config.toml
d_model = 192
positions = "learned+rope"
rope_base = 10000.0
qk_norm = false
optimizer = "muon_variant"
lr_head = 0.00649
decay_fraction = 0.561
seq_len = 128
MLP neurons of a small language model. Each row is named by its layer, matrix (gate and up: input weights; down: output weights) and neuron, and shows model dimensions 0-191. Each number is 128 + 24 x the weight over its row's rms, rounded and kept within 0 to 255. Numbers have three digits each. A neuron's up and down rows have the sign that makes its largest values positive.
After each neuron's rows, "fires after" lists the tokens most often just before its 100 highest values on Wikipedia text that the model never trained on.

L2.gate288:133153109160109118122109139112123120113173087103143131122120142121129138098113116128071086104162179145143140085083103121108151144134141088123048135110148150166125136143130162142124161127096106080112131148110140116147115115115128111100121181118102156167108096114154125111160123120156128129100110112114156118128131108143129194135126123110097130145121110134131149090133149152145096106112138153140103085160136167128136129110137063113145085131137102115097104106148167111091107117132121109146152125142115117127111142159104120161124117160116197146109126124157168158159144133128182113
L2.up288:093152088130138106152113118175117121147107153140130118108130172142113140125119135112146162155133166169138123102098100142091131096098111142105165133125097120162144116167133145113145112122077092116104141129132166110173132121143082085108169186174132162096142114114118126134156156107088138157121114136127121137136136134087153169119125142078139128150152109134140162178125132138123164095119153129147108131169130160126122094129183107107070097122076094154149142101144110119124127116146137110107127141173174068113110152143105129125122104104145097109146141130124105107121120138117119111
L2.down288:130123136159129120128107107142110117179156169133113099135113152090117165110144123125126196173114135134139130064121145133092102139128110143131158141134106088109109139144096164115161101116081110136125111087172108081117134114136125093172146155150132142131148121140107152111129135137114143122113118162148150167149166116112096178114157138096070122110153112094118152148148086121121164111112082134119087141150121117082122123142178116141137065145098111125149139159153135134142105133109124141085161142148158099111116165125160140152112172105131151142126129133117119114135111143097100156
fires after: "\n\n"

L5.gate128:124166116090147119161104186116156118147113126113103149083117120145123111144102140155129123093124137127099101160176175156131134150102096164149112162119102163154163121120103119106133104096146121128126128118122098126143130122127144091106153160110129079098147119139151121131098136152129140138159105142137135100088140139149146108107095096111172131116143101087152171109111110082144107128124151106125086127122099126122117099113139155097098146118157110123164157152146067121121130116110162180118140143136113126140174098154129209114121121144158133157137120122149118107140172092140175159
L5.up128:115135163153147096147077117145134105103127092141116131164126128121072145155147145096166128159167125147117143159135168106120099162133124127142131111134120153142129096113138139126092093088103154133119107103163128122091123117132162077106145108084137121130097137119133115125184142119110135117123144133147161131122131156118151150130120159105193104101111118097155142114127140086074140120089167150136123133200129116119168157131129114109128122125147082133111135140091128138105128144097131152093114112176129121152141161072142143125103100110161172159117134097118092101106162155142120164
L5.down128:127152101093151141145138140116111148084150099142096104165115135146145157110123162137146106100104131119139137163137152122126111141142102123169114140116107150114130137162153125131120094067094097097155132166122154135087126139125126118151115121137084122090118138148181184126138131138114114122163124136109084129137161079094094163128133117139158113123143158112141114100099132136164127115111112132133093166143161091153127114080123118137079151134174130140102134139176110122097103098107098091118124107146124160101154107143129095118153181166153150150098144139130124200152112150128093132
fires after: " f", " F", " W", " w", "F", " b"

L9.gate342:111116161105054162065092137104122110103091115144105161126121072120123102127156084149178117121079136106105117138146144127117185118102126132142179096134077136117122119103132135142064122155154163104112120107161121121131154114099147105137115132145121138136101090135129141105115112124128099178132130094159128175132167166097122130116119123134093168150141154135121119112144129172184111144116116113153140110127126151117124125110157110179138154098148155092113139156103138115123105114118102140101138114136101137127137135132097165134171152144097115100124143164127130131110142100097118130
L9.up342:089134128101115152131109133122139177106097160117098153132144111152141125178137140070096122164087118142119108142165145095106129083092141102132142097149140118176147151147126121148104164149142114094124107103183157113157148130082116152150107086144090116135112107145125161156117133118148094144137094161121127131141131145123138165143108130155147086119124143110138130162141124145147135117128112094136085140112120093109105102146137153078109149115126163142085139102141128161095099080172126126177130154090126107155169143130153095082120109110139144157134126146134133122177128136136145176
L9.down342:112155201115084137176135155161106121100120132104107107115119101151135172119142114122136098130130122146169123112161112144181110123154100100074150136140101170166145133157076127140105112093116122149103130148158102181118156143125139175157144105108129113099118102102101123148121139102111111108078124111133119097145089118131100122162143097151135150089159141139138165147148114091115128140137112116134117140138127136096158094128106151081132085103118110173104098168153136088132144138112151095147166133137088169135115125132170132130157128095137129144159110128100145134122115125122154159
fires after: "2", "8", ".", "1", "*", "7"

L3.gate509:080136100153126146137130123115142151109095137170163157120107058138143169146124103136081116140161135103107120145126153115118109090125120142153109126138158129114141140104102142181146131115110130179158160136173143127113157084150137139123140193135153130124099086119107113111157118112103127131128126152137098128125136095088128165131181104111118115115119158099140137177099100090130115092126134110135092140123157116149095115113150110132124120166127138093162128077112125103123121130113133143112143088155120138124166100163163143110137103149132132079184131106080116090134094137114161101
L3.up509:141102122160142155151112120110163122140152126161173129135114141170151128114104138143118103169153107111112118159134146126135119076114123133127123157117128125135139153089087165168132144131108115142166107118141140171127138164122108117135130143100106136163063124111135156120107155119136102134081130137153142134092134121125122116133127126101109111114186100070109157163126104116095133068120183118117110127119117192120100133143104119130152144163136167116130086111120168132119130149133091171137157113153136083123190102117192133130115092100159166119137123136126132085140105104111122106
L3.down509:141124106141159127128142084101169108126055132110112154112081093118156105132149125152113148141160160115098122177133137094133094114092165123147143102148132127150099165119126145148119123111107149137145176154127140114157129113101137130134116116125158119123079112124132136096165147104104127111127145117100114127157111144110179134157128079130147122134107189102135134155154156078150160163154160132145131161092141142097106154167097123121143144111106105130114106128110111082114123140156126137097129092103142165176134097156155106166138105139093141079174105130110138137117109154120099104
fires after: "\n\n", "\n"

L10.gate545:121130174121100115143096151128126145167128133129120121136092128147115148146128094155154141116144119174119183133162105099111107096139156098093101119135150112102150121103141102155112106126110104181127120149086164118092153147173127127112099145104138095095140106166105130158085132139113122091144078145142122173150119117117134122102148109173163156106145127134133137162135104103093123145102097120097089143089122151071134130177163153153147122133112090151193119110136125133149131114133161109100169115121130138119135160158136115113126110129183099090125133119129139138098146113090118169
L10.up545:153170127122147184170176112127120159138125112136127119128139100148130102121091129114146150143176164142120113122136151112102131150156138103173126139134127126140126170105133157118100177117122133151163140145122145094100119141128122106113118080137172148165096119132110123135124165127125164114160121143158177142124166161135111158165150146130156153126162100191106145138130136108090125100152119141114114132057109164094119145133125146115130121120075098094145123125129127077115161129110099126131146090157122105123094110126121115110127167184121185153133093167097129124110130136110113097
L10.down545:120061153114140137124113135114133127122158124150133140117149167106111142116111153121154117138141099130130166143112127154111151183142093105139116087133150126082097124130106128108103144123151091115121121107156143142132138101153132136160108138126160101145135130123128125108106093153121100130149164109156095179117096119127114163110113084148140103131091183094124138091139134187151132099121137149156160075165115102148135172167104141119139176142142126164120093174141094122148153147118109150121106122141147113118109084114147141170109051135130114170094093093103152120128110134116121147
fires after: " to", "s to", "ed to", " used to"

L5.gate529:137128118161187098126120116157113095165148107141135127156095172161149136111145061140169123093123128082134126132125156142101148153188125104078091119103138116154094107108117138130117181101111104115110100150079125122136139087125111141149123142119094163108124084106160149104115144154171068152121132117117124173114103125073137152104129146141113138091108085156108120137103106141141122176095102114129141136165091083146104122115147156115123138151137133083107110144149146134115088154139142131119144123091137135133145134143164146163105146122113128131102153142110144125135105146129134104
L5.up529:096135122133148126128140108152124128171125103142096116142135090134118156171120090127131109111147125146107118157115157126121142113118128089138082105143135115142119125169150134046135148154132140130117136161135122111149149131140174119133167124127115144136146116163085133105126159116172075122089093134126074123112097168094092143160135148127108101146144137125110092131144145104114126137083107160105153159110133105110132137079098121135100128149125149091118122164112103143126102136125108171116155186093124107153122167147139119135155088104132128114100160115102198118117174080123103108
L5.down529:129120091102131159148113152134098107131113142142148113161141091171157094153127127099067118144169102105112130113147141170101109123176133107130127149169122160101132139169145081132162144140141108121051132101096182136123148167155100088091114099122155116124098133100125127114169108157150123144140113114150133106152129128147162139104106131124099156132156119143151168118141109093147092099161101137146097159103087140159130125118115132120113099145126142129118084121128132149106144111130137156176121115140118164120120119105110097108113097183150118110188134140129128130091122155160116130
fires after: " d", " g", " j", " sp", " G", " D"

L2.gate622:099130144143124153144123148138106130114092165130140123111120129158113127101153082152136118106115135074133123102116116094110147124104162162088115140118088128157141167145133125088120164150142120131080120172146131139070134119131109097153166123111133100146120095154102109121152151100155122158102125131165130137123125130137090158173147161107135114139136131167112140110163102119159139075103126152132138170159093161086130125162174167133115114142127082116077162144101151113109164135172166115156133120131177122131178109147143079146116145142122122132162138110129132074152127142131130150
L2.up622:133109141190137134148116173176136135111104135166125113124143155158133144140109139134116102117134130109132104077070118135119169102099103112146131130134152142186127151145134132129145121155155149156104098150139079124123146105111154131110144117132112148146113100146127143126136134139129124139106150106131119128110111151106051206132135144143133094083159138123137186095126134148131147143140142132139102144135142154125095078148152093124151114131139132113079126097117113131117150141133137188073112136100153075140129110122143120123137136120139110074126120157196123109166108163101124104
L2.down622:149122069147117184131129123112155130137123109086113125129175103139135107126127124106110135140142108134114108144137142150085153155108083133110121133115121102145153150172113101111146126119128121119115155165117095090120137128112123115146143127140140125095147122118124134111154192123151111141131119146121129106135127145118100185133146123127120133151125159106126114091141134142105154122141088159112095131127178186129112132142154131172138038086111117107145131133114106135154159136129072146134097093096107198103121117136189105155169154113113143098117114101170113103163116138163133097
fires after: "\n\n", "\n"

L5.gate615:109077134120129101109136138105139136172118134131165111089091120106160150080162146110114101149135131076152151142108140135128140152156128152118074122113146117105093093154123134154116087117130101117122164162131139156147125165115147155138194140089100094128128131127154113102104122095125089176093150125138113104126129087140133132137151142139127160116126144134128122132104095159156153121166144119131133090147178128136129105113064133111121122080126107136136072137058141106155141128151126180125136139094149118114115136134126160163155129129111177102099116131149133135175125160113120151
L5.up615:136094169125087148082111145120115078141107119094139143109097128143151138127135135112148160160134099127155147133129121123104158126163105115143049114129157122080095124132137147118147088137101115133125151140113143164144175139077125181127147140112089098100129141096116131158121145115145126159135184141142138135118103134152114116131136133162157128150145089113131113144097117163125118078162160124118128112158159136170129110135122117114159139115114071150125075147158140077129122115160136163095139098122129113166158177125132140156103105130091177131136138151112111126133109124120182141
L5.down615:125108139160175131102116087138121140155150151130101104112141148129125120105134116121131140141158151126161119120118123119101052111105104150170157114084108121192152136113119110103091141139089121134118137152163133121143165093091124141148137110160131114119128131098098136167118102131140099121147151138116164077144144125098131136119101111119131100116119114134117129128147125122119147112163162131115096119144121133097116080127112138140122164176138139140130139121132112130163129109104119117152177106150132230126128082137123184108093125095110151156154133099139212116125121126114088122
fires after: "\n\n", "\n", " \"", ": \"", "-", "/"

L2.gate198:117133120137096124149144107130085138129159151113086119152109099109114139155110086131074098110174138104132130115151132105084132142139082125111152161128102098089149158141133133159157147118120102084149092160112171158109127170124143131105116123124119193161111102122145082129112155138151166067144151140123137163141130139139151144161137103114142133125144146158140138088121115162141149132127084123177161113115124133102151149150094091160145131110141091124122137099143135156116088147127104131110131112186166131091100136119113159141154150165096119137152145140141145083140110102112097144
L2.up198:072102143111138149130146097144099097158146104109130102109123149123083111175138106114135100144139084130173085146147125104097120153089087154134118140160123131081121126117122102167152114139152099081139110163127151176136129098122121136138123133125109152115113112106160076171138158144159163126166135164118117166136107117176110117152153099117097128144140163141130141140131127174125099165113118154128111098139112153148113116121129136140124109180151118120121124127118134172135110129178128154098155144134106095111077124144102132176137158137089144132128139154160133105116116122169073161
L2.down198:100134100109128124091126131107114127117120133189075128047108159148100122159150151083134121153108119162190149157153097136098092108133136120145156146144122143137135136098096124120163098117162108090126112123141098122143146109126128112146130176139110080153144103094119108186114188122129160123167136144139111156132100145159126120145135131171152133115132139132152142124080158100134116118134122102138097110105116140074141110070097147110114108120107080104121094117111127166137171157127132163108136105157127149140122157145118124130111148146125113130158122162102115142148139144135127161
fires after: "\n", "andidate | Votes |", " |  | C", "s", "6", "- Time zone:"

L2.gate409:101104161139122108136099116141150106132116111157128130164128136175117139117135177148120126153183128155121113131133177107114138092119129122126087178139142144152108170092151160149157165149099133129160095106156134182146158161166135114134101136117113141158135159098090178126092159135141137144100131111143156111084114116095098117179153142130075153123120134132171145128111117132085154123126127122130110105163159130131082128123148103129149177147136179104157110100112186113123144133102150145109123095150128113138158130097157133155114096131126174121118163145118126122144113129107167138
L2.up409:117122141121090121111077080127146127127088112113139169127118102168081109096139105130133128128130150156159116111130118116141155107115134126114106131139122171160118133096125172153127162131088136129118098121153167158134160128123130124106106144120117110134125144060110130149166141127111154121145129100118106116101148102129147148171121118104116101156110141146112141143121158151143167121112162050125099154155187139081140103111115173138136094188126126140158157122168149136168124110147106153101125123115158087122170098145118129131141093154160158104153143086106133136182127139125158128
L2.down409:134119090145142145057104134116126091076081145141154148160100128119109124136145101154083141110152171123114136131132159037070094125129164106118160111148109107100118138082128155134130142104108149130116174127157116120145120096122066117151115123118140091120134100113096119148158146133104136123148110140137108117140142123133147133141121102090140106119105151110126128138122134088161158131129155144149128165129151129124128140146131147141157112140113129153100169162115137105158095142153137133114151099150148204173146126170104126152136125126075137104137123124149123170134133142116123081
fires after: "\n\n", "\n"

L5.gate243:135151141157118116133156114114143140161112147099191088141124153148112102126150147084094135151170115101113131087138114139152115143116088125159110136170145105116095117148110083169102121119096068148126122143132123138153154116115129083114102174086166162134123127116125118166141126109171084137120126105177158104101110096123183085144079114118190131124102115140135105124152112120151144095133154095102126088158092163094141106133132115110121097169103132143100126124109146152124149169147118155116135139115135150116097129105148101111145152162121122104130145123132101114149119110140157139
L5.up243:140112109074113095129137122123140172109080104155150099144126138146099121094166121106113093114107157142084103112136142127107079116112160179115156123123134117126141150122125102115105126126105154131087157124191132107135159130128123072134159171101131126112128122101107092122132117139137142089155102127148107133120129146178147126171153149120141105110127160134132112167168135173141127164159152156070101113131152101090140130123107148151098148134124087116126135111131092183095107114157154099094123167165115099107134127132151092121128091112116137132126143079115105147142123158147130165
L5.down243:123148149143192128131094089107134106151088149138127109083128141174102153130118126156093106114131099126121082122100117139137107129112120108114124161163135135120118108185158114133094136102125139102129133115184126114163131117154183132154129165132166101079113136117102143077116150098113151154157122155159145170151132135090118100083149110152165136142108121149099148149124164102124130133122131141133169159089103101141125113098131120122105142160129111157118133110166113130122147121121088109112103129155134131138123101120115088123125128119113121155101112213103169113155119154092172122
fires after: " w", " W", " Sh", "w", " f", "W"

L2.gate464:101136166157102132124103155130131109102142093100133113170154101076142127131108131167119132151178103119128131123108142167124073097094103151115128101113142102150146138134115129150149113111112127135152143098142175163149138145120129111121159100159144115117144083126184113124105138154131152156134133129132160186117149126128120100120083154158134132099150156130113134131136104115131144145087178126140174152156154093160110132113075109156118161103140118149122116177089100088147159137126126104144135113143136082093112146141136178109133160194132111090119108152125137097131102127153096130
L2.up464:116143163167143099129180144176117127133126170156112169136125165089125088139112172123108134121141149153134121137126115133081146110073138151128146141171079097102140128083074146173175101131134144134129131121084134146144170122163120126150142139157150151098108136142174143160117131131106153120120119106144134173162131115135120119122120144142130098106115151143127145126140119152117145142134112111149148099135142086154111142165144121139106102133082121151148148122090114139143101169113079121129143131109096084156104157106111115143090147175096125092144151121148068126084095129143135127
L2.down464:137189136119123103135149091141102187143143166111131142108142155127108057125148161149135107117157121130130110107083078142124171104105107072138124115131143124112092106070143139096144133130171113115111146153105119119116135124166130135147123162147089124104089116138115182168135093109150127075145072132143145109119099099144124156115133166115129136146144177118118113121113179117140138116145103107102128166145133100142144121107131145099143143112117169145124103130113156185110135168132116120150162138151103148143113138092093130127120144160120104100108126154115120151152109147148098142
fires after: "\n", ")", "):", "andidate | Votes |", "- Time zone:"

L5.gate257:146144122127124158130116136133080070140131082132133144127128151143138136116112085152127172083136097149177119112142142145129128129098158123165109168137116120111100077119164121166097110133101128115186138136111132176136141119112148140112108131122136136107128092169138121128153104132152111151148195175134138117117111133138161117093127131089161131123130118110139123119111135153125169136085113154167102142124152070110107133121125116128144134137091116152123169116146163090148126140160119156177157117137143071114145160143133152091120129093115114192125095103149122102117136129162163089
L5.up257:143130141132088172134130114114107132158091121129151100148187092137141093141109106134142110138171135167133113090133160154121169132125126124092151107160148131098128162096102118120117109129109140101154128129142157128123115156139117173142102181160117134150111140105109147104129118123138133131173157142110134155163137135114133102125156123155079172178122138106143132170120106141089167190171101140119125163099077103158118131149094112132123110158102177150169114095135181109180157118130112111113095135114109118137138148125123127119097146092140137161140118095131113087139104108114155114
L5.down257:153145133160129144121160099141134107127091073146136107157153129110124121163150145169081116164117141128109120108119118092107124121123121112142105134146150148162106134117154122163119118112123125122160131112135165150122126076134157145165127132120102107099109109129184131106173144096105148126140167171137156174120118144065110068127160116145127131115138082098096128178163140129141121133135113110104148146112073133095122119135122112111096146141135187154164118104066157123110116120099160135125155104173117113127115139105125159118134136133099172158135118134134139092156092086120118093
fires after: "1"

L5.gate21:108081157159153100129156116152111175115096178115146139138118110136133146105133114119151109120155151088106115118146143073135157121106127133146104120162143153122124125139117148116072088189145190116120138139134112136147119145103122166124138159083137150119132133152095144112116177174110149098098158144132147149116133120100096163168113145124100087107128122162145102104124121102141130116131084099070128114111158123137154120169165132137132090175130104134100136136086125149101140154123147160149140112122154132118179076123163131104113124100084140121124109114133128113165125109136131166
L5.up21:124087126114148146161081122109115104120095132107143189120161157125119146098147154130146151141113142091126106112112142098111134106157129135113100117153152165123116130123081153138123085141088157118140119139159124145146143126059131129122153121151115117148138129132091105112114134111167155130115140132132098144106107146112127099127163114138132135092167116126122095067119119177107157122092115137078146113101146177139126086116116182131162109143101074112171131115123197113113163136150104150160105141144120170149115100104131136145181165156138162133146121105132153103137135140136116101
L5.down21:130126105171100108087118138171091143138121132125137118119119172085127122131143110107124149120167135107092108152133164069096130145177127130187102167127065106165121131149111154128156100102115129133138125117109105131136137128114107110138155109128131119110158166136126156127114135105094149140135127106118127141127118123123110110184191120073139097157168148086131107106178119104118126105100132134140107160106141204142131130095180123121122120154111114141157100124134094118106127124139135119127144160090127167130148099145108100131118170176123108111123123098176129088119137114123155139
fires after: "\n\n", "\n"

L5.gate617:153071072121140123148097139113121124140155141096111171142160119154131159152125110124116110185142109135139102135122152112160121108131096160114146133153133133125149167143138096100154128101108083144142126135112146150119136121137165138131149147098115116141080107149148145109152113097133189165132145176146130112109102141099140091109112118143117133132094118113162134080128075105148145157102115130138143115148109123129135106135109197094089101101165070144137158136113089153095099155121147135152070142141113107127160138107148120118139078133148165136095151122110110116144103089139149130
L5.up617:133149172149107129130141142098075120092110135143134134118127083148111147123140098169098174156152136128171108120120109133113134103166108117078122119134125133159151147121140154145109118125166105108137126151092059130167122079114149124101133105122154119124103131161115183157126130141109117109141108130134137073099092122121169107173122172084138149109129147140179107118090128104108134096105133118146172153120105122133135146147162160140126107163142114181109130134177137112156118109161091140115161095135131101133085156116121154152174136146130155149127112154120136119147095157127163131
L5.down617:163149116172100141090103146102096109141118110123118125097154138140158152140134093136075117121150151170175108156108137104112082118120119102128094105133173133110144126113118111135131134085131130131172134101107166098103113120124137122120122126135116094139119148111140119134065057122125151140130094167155086111136143126145140114171140159131107111115142120071158091095158145112118141144099148160116144120113148119109121128140144114173152139171122118179114143145145126136108130117168116167153136147115158152112147102117175122146091086153184163116184130117103161121106126131136103123
fires after: "\n\n", "\n", "Personal"

L5.gate583:128084125096141144122078145132167125190159131167136137154163134125167120127149093123105131118100134123146175104097118107138139153113101133103130120130125114103123145112076126130109108129037109148165119102100110081134141158137118107153088107142115165098115145132101129118150090107155153129170153098117146150103105129123101132159164125101146134096077099111146135144107142104123094140160104095131180137136128123147139124129150119115164076121170101107131129134140174087145145125128121112157121154108159128138115095126095148154171125123150115128136127113137196111111115121121137127
L5.up583:098130131119110130115129135129135113194141165134108130148123126121140119109132071124159122100133130138103104158150120127102134093163164128134117126131126149162104098135112098118106098134125145142162129095124094152133120182144123171084133123135122158119138119108138172165149142114114147151125092131138132168111116113111132125146152120127146160140097168140077125114142131059126150180124117108132187135105099083097129110097158138052169100138140143118134170140153146120122150125130126162131143095048101139105115144111108094126174117137145121124112161127120127092072111118133120133
L5.down583:141104127173133137132096074119098142142144101120057109114121103162134126112135146141110121062150138125117135164120139106131136101150141148172083127136130090131125125140169089097126120107194109134127104096144115099112139140105140113132147133126121100155114166133140187142140118138135183147107115126107124088088064135136134102139152163149138167163139141122093130145121094151119147125123117131086132149138186120158148131097125138100123106124092130171100170128133085135152127153128118118128191103119158168161112132142132147133119098139129170104130129117122102119142130101116161105
fires after: " D", " d", "D", " | D", " C", "-d"

L3.gate116:122127115149138172139116109156123112100164176155169145113118147106172130106136131156101155140155119107121106081117116132071136120086170108140113128133097114126144093132127112126140101156096108080136107153182160143115110158143141099123138123110170121116133111136114151105132121151111112122089098107089165091118112148166128147172110093084096139149100091086117097107126131112130095130125109170137121085134155160155150112088170115155144090129112124120092166104137130124131132164147137132115095121152160131116126134121188154102133130133133145128176093102129131104182129139125117155
L3.up116:103154149148145101106099146156131106116146126173136140099146134118129141111105125136119123144125114145180110048162139133114143128112110108093131156123128140140134109093088106081124092118167127117153141109152147123113139121120136150131143140152173138124133106104154147167109102159064111116100118064140173118110128149123151160158109152124093131099104094153113122120111102127147121133144137165108144145138141142112110125117177098146112115141091109111117138122156135116095148166150117112055141154116164153185129162143146131105161124099107124139101096155135130069142080149116140145
L3.down116:156146103183150144122069113123195139162104150112160147127117118133159131113147118142110154153173128100125130125089148118104119162137121153135113132155113125134101134138072118125114087061117142149175153154131137111129143114102141157124127161110133112121122120145142133138114145136126146127102124146147138086112170120118131172130140173111117113101168158122077130140129105111108141108128126161130087174095118140090066155091159116125131114103141129087134097155131076139109139105179122130148136107138177189137135135125146130135105109121118084103088155133157125103114115109119134105
fires after: "\n\n"

L5.gate536:118113109171140114127138133126149146141135148150151184111120130152097090118132105124130115142128126136144103129104114103100104089100117086115154130143130129155152125165106134145161162163097163147139103108147120096144148176129112162128148075151137151128146129116135145145103137140155075153123147120098112129133089054124106128111128193158087106133157098092160134116107122112107113108130091109102136154182159177131128185132122131136133123146141149171105144138152142147193108115109132114122110158103122080138135148087128161134158082130123124118135142157109176127142135097138121122
L5.up536:149117178109136136140126130135061171112119153160112114162127105111154081145119174122150141109122148147120164136113104128132094140135130110152121135136129138163153137088105120128112137166126182172113169126127115113177138134118092122126096110113061077081153129119112104132122151118092120133125104156103129145122164142135134103120115089127139150134099142106146168157149122108090107102122156155134147148119150123118136058138102138138163155133095145103093159132111139124143152123117111167133137110114132100174159175120105161133168143162133133109196138119135137123117148087128123153
L5.down536:191138145127146119121125129186154117143094102132109194127089132097157102114088116118115115121146181102125147100161121156107134119147110149136179112141149090125102111149148126114136106092140091113127115153107103121137156125111142134159092169092114163101149158144127146106095136121136138140122129146113116148094169125162084131115124142169138157101172130119119133157141163131115129122098120132158189127107144069094110075074112135103142099117129126100121134148147149145110143139099128144134170129112144075116156155154133149125103128130136115125136133124070148107130133118084109149
fires after: " D", " en", " d", " ag", " cl", " app"

L9.gate73:154166137176103124131139130123107137151122115109091131157133147136143155151154098130122114100116166101116117098062133176137133126168135096134125130147136090144113118120162168145133128148109085150110152107159107125110183084114151094086124146130131112120149160138111121114119123134199130136082133128150080138164116122103151154103134144124114137126122158128155089166099163140132078128100120154141145151153146114129163090116137104077083157135105137145120110137137128092135133112157126157163115073151115095111119158150106105164160125120099103111140094144089119126134133125164122088
L9.up73:095125083144117159158121109114147171146116111115128107128140164158164130174110143126183093096119156140128104116113148102147166097129143140154124147120107101152121155121169102105149168162068143111124130144106095075148106134127114110127114111144135110078141133128141139135096106126158118176140133169121144155171122092095108145129082123125170091121138085129107136125086165136133151128123118130133089134137138124117165123165103122134092106157114156149134155116106137128131177140143122105113155112147157086078171108119142115116119136131113163145123136084119131137137118137066111077
L9.down73:181111121114107109146154165105139134118109145174169117112116109170138154136092110153124120096147116107120082101133147157110098197101141170130141144138089127102128153124117155114150095086124092194165124129137128129173146162123146139099120154120127122123132106131127100105122132104093112150085095106131154138139136101150144188139129143107116129129186138148098118141138118110119146162116089126090147150163118100130142161126142157130056131083133111128178148150130092103103112115111091131136149114105116113108121102118165137132109123115112153118116122103150154138135117173174118122
fires after: "1", "2"

L5.gate230:140131118120133096084151132112091136085079155123097104160124110097139138154110168134099108175186105114182112139159160123130160170157122147107126123131138132148136171185123128164151094115181172141105126155117128104157138151124120123168107154169147088129154127179060161129132168108136140102128105133117121139121109147116124116161120142097116123137128145113142117129138131181141148111132115142144163151136106099131133143158105141110141094118172145137139187142120137093110119132111133165154122118119126077141173110127154130136145133106157141128105142148136126109111107076124105115
L5.up230:094167127103103136141139124130107099075080150148099157115155134111107132132165146158152107108131142105130151129115107102131139131144091128097095123125109128149130132141119125120145128149107120127113142128114109100117081121119154186139137128127136131078110131144129081131124123137145170105109130172163135134101136134090154111121069128116154119134141089139087141154102122120098185156189186130102132147146156143131132105120131122102099135174125147170121125127180121125107128152161147151141136113112164119172124125117129157078096108123168118132155121125143085089110140176085171169
L5.down230:123180102090095153155112103126121101125106155084135096166113142121120098130136115126087145147148086103170106120158086102101119156170175140139125113141137106161186158093113106100141122093131125107134166154117139118132114076147161133113119142129125139100133156144133088182154116134159108150100111132077112119121109111095102098117200153145145135115125130119127117108125101110131147156141162150133128136150145105146121105114187153155126152172155124121109131155121106115147108098163066120123120161135120087120133167123114109114126179153119134129134141085134144120123109146140130146
fires after: "\n\n", " V"

L3.gate413:086142168124133123109161109163141098153133143178115159084185147128125143131133098117154142104124148154128138077105105104096166149097140096140138069136171102137142123160120171114122106114093151095111145139090090163117124115116148105112098105084097107118097145125141138143140144102142176141141139125174152113157088148108160112157127121117112118157125155131124134103103105183166130134115113102150149152137129140167131122122117138127171104123152135120137141130178114101154153176136157172151096094140125120120150108110131085129137124125156100122122108140079128135095133169140124106
L3.up413:086134134146118147108130120093155100151134112155167151140150108111144122093112117145099137141130134138196197106101160124122090151148113099157128080147193133176203178103161121128115079136133126109121130107128115088155136116136116083109140092116162092113120142153155160134112138122157143147152142142161122123143141142160168114128122140121103149115118106140096087095123159137122133107116133129147109166145134113116087089142125140087115107124111085155126121125150099096151106151125158150102107115141134109154153167092129139164168112147123136147088147135111121127107123111146146129
L3.down413:137136177182110155146113120086107128134115123131161144100146098118147112126128123117118128163110146174110196124106162155113189130152130155147084143167164123141143119145146108141123113109139114126150127114145134098117097140096168139123095152129154146097146141095086143168157070143112136133132130137105117112131117146130155084150120147140121128135125080155137108115139151045167137113120119122139143154145132112121110143132117159119116074155085102146091152138109089138109128131112128129120130125126114189115128109106132074133150117169086117110107112137077127110096113120149161152
fires after: "\n", "\n\n", "==", " career==", " =="

L5.gate199:115111108144154149114110127135129166161169102118106151115176090142142112135093138143124098121129106088097093073104142135104138133132162165152109167126139109115184140118089111107104106081129099117142109141163158136112142141122142154115115114132106107090131141161139138154102112147177113161109151153114119131162121132132124101138149170114150139171107119092129100131147151131144146125197122121127145149141125154093106109140160150122101166109124089163137112142116107078183116114197116139145114154131150103112128148148104144197171109119138129151142122129130119125172112116146098123
L5.up199:140125143131130126126123147125141155094132139118086105157114113187103121118129124132096142111173141145093155124142097125166141142130135118080103151116096141145123131096129178128130105115137092157128180133134125091117166143115125134073122141096113124105117083165114101126110159159139140118135149146145116149109124123131112145143094129108072124143124138156113142127125166122068153195129106099147159094153135137169111088150158136148135138136121113128130103128139132122166124145140083090122138098117153141168136171107104148132131123181128162137092175116185133116129171080084147121
L5.down199:053093132179102141141125159131127157130145112125095118166143161162133123105138099118094109137109111126082159128124131102177132151096110098134133151157131146085175112116114134118149118109116150112177106116134129138113100134091105121122080147131089053126099148138118114136118138138116130172138153161117124128109104136152131168132153119134119134096146143128153099106139167147142101147170169115100107118115155144110124135075188123128127137119124119134151175109129155085124113156135090143121149184137138136135107160108121118111118092130075125115114107099141164161133167148151114133
fires after: "\n\n", ".", "==", "iography", "Personal"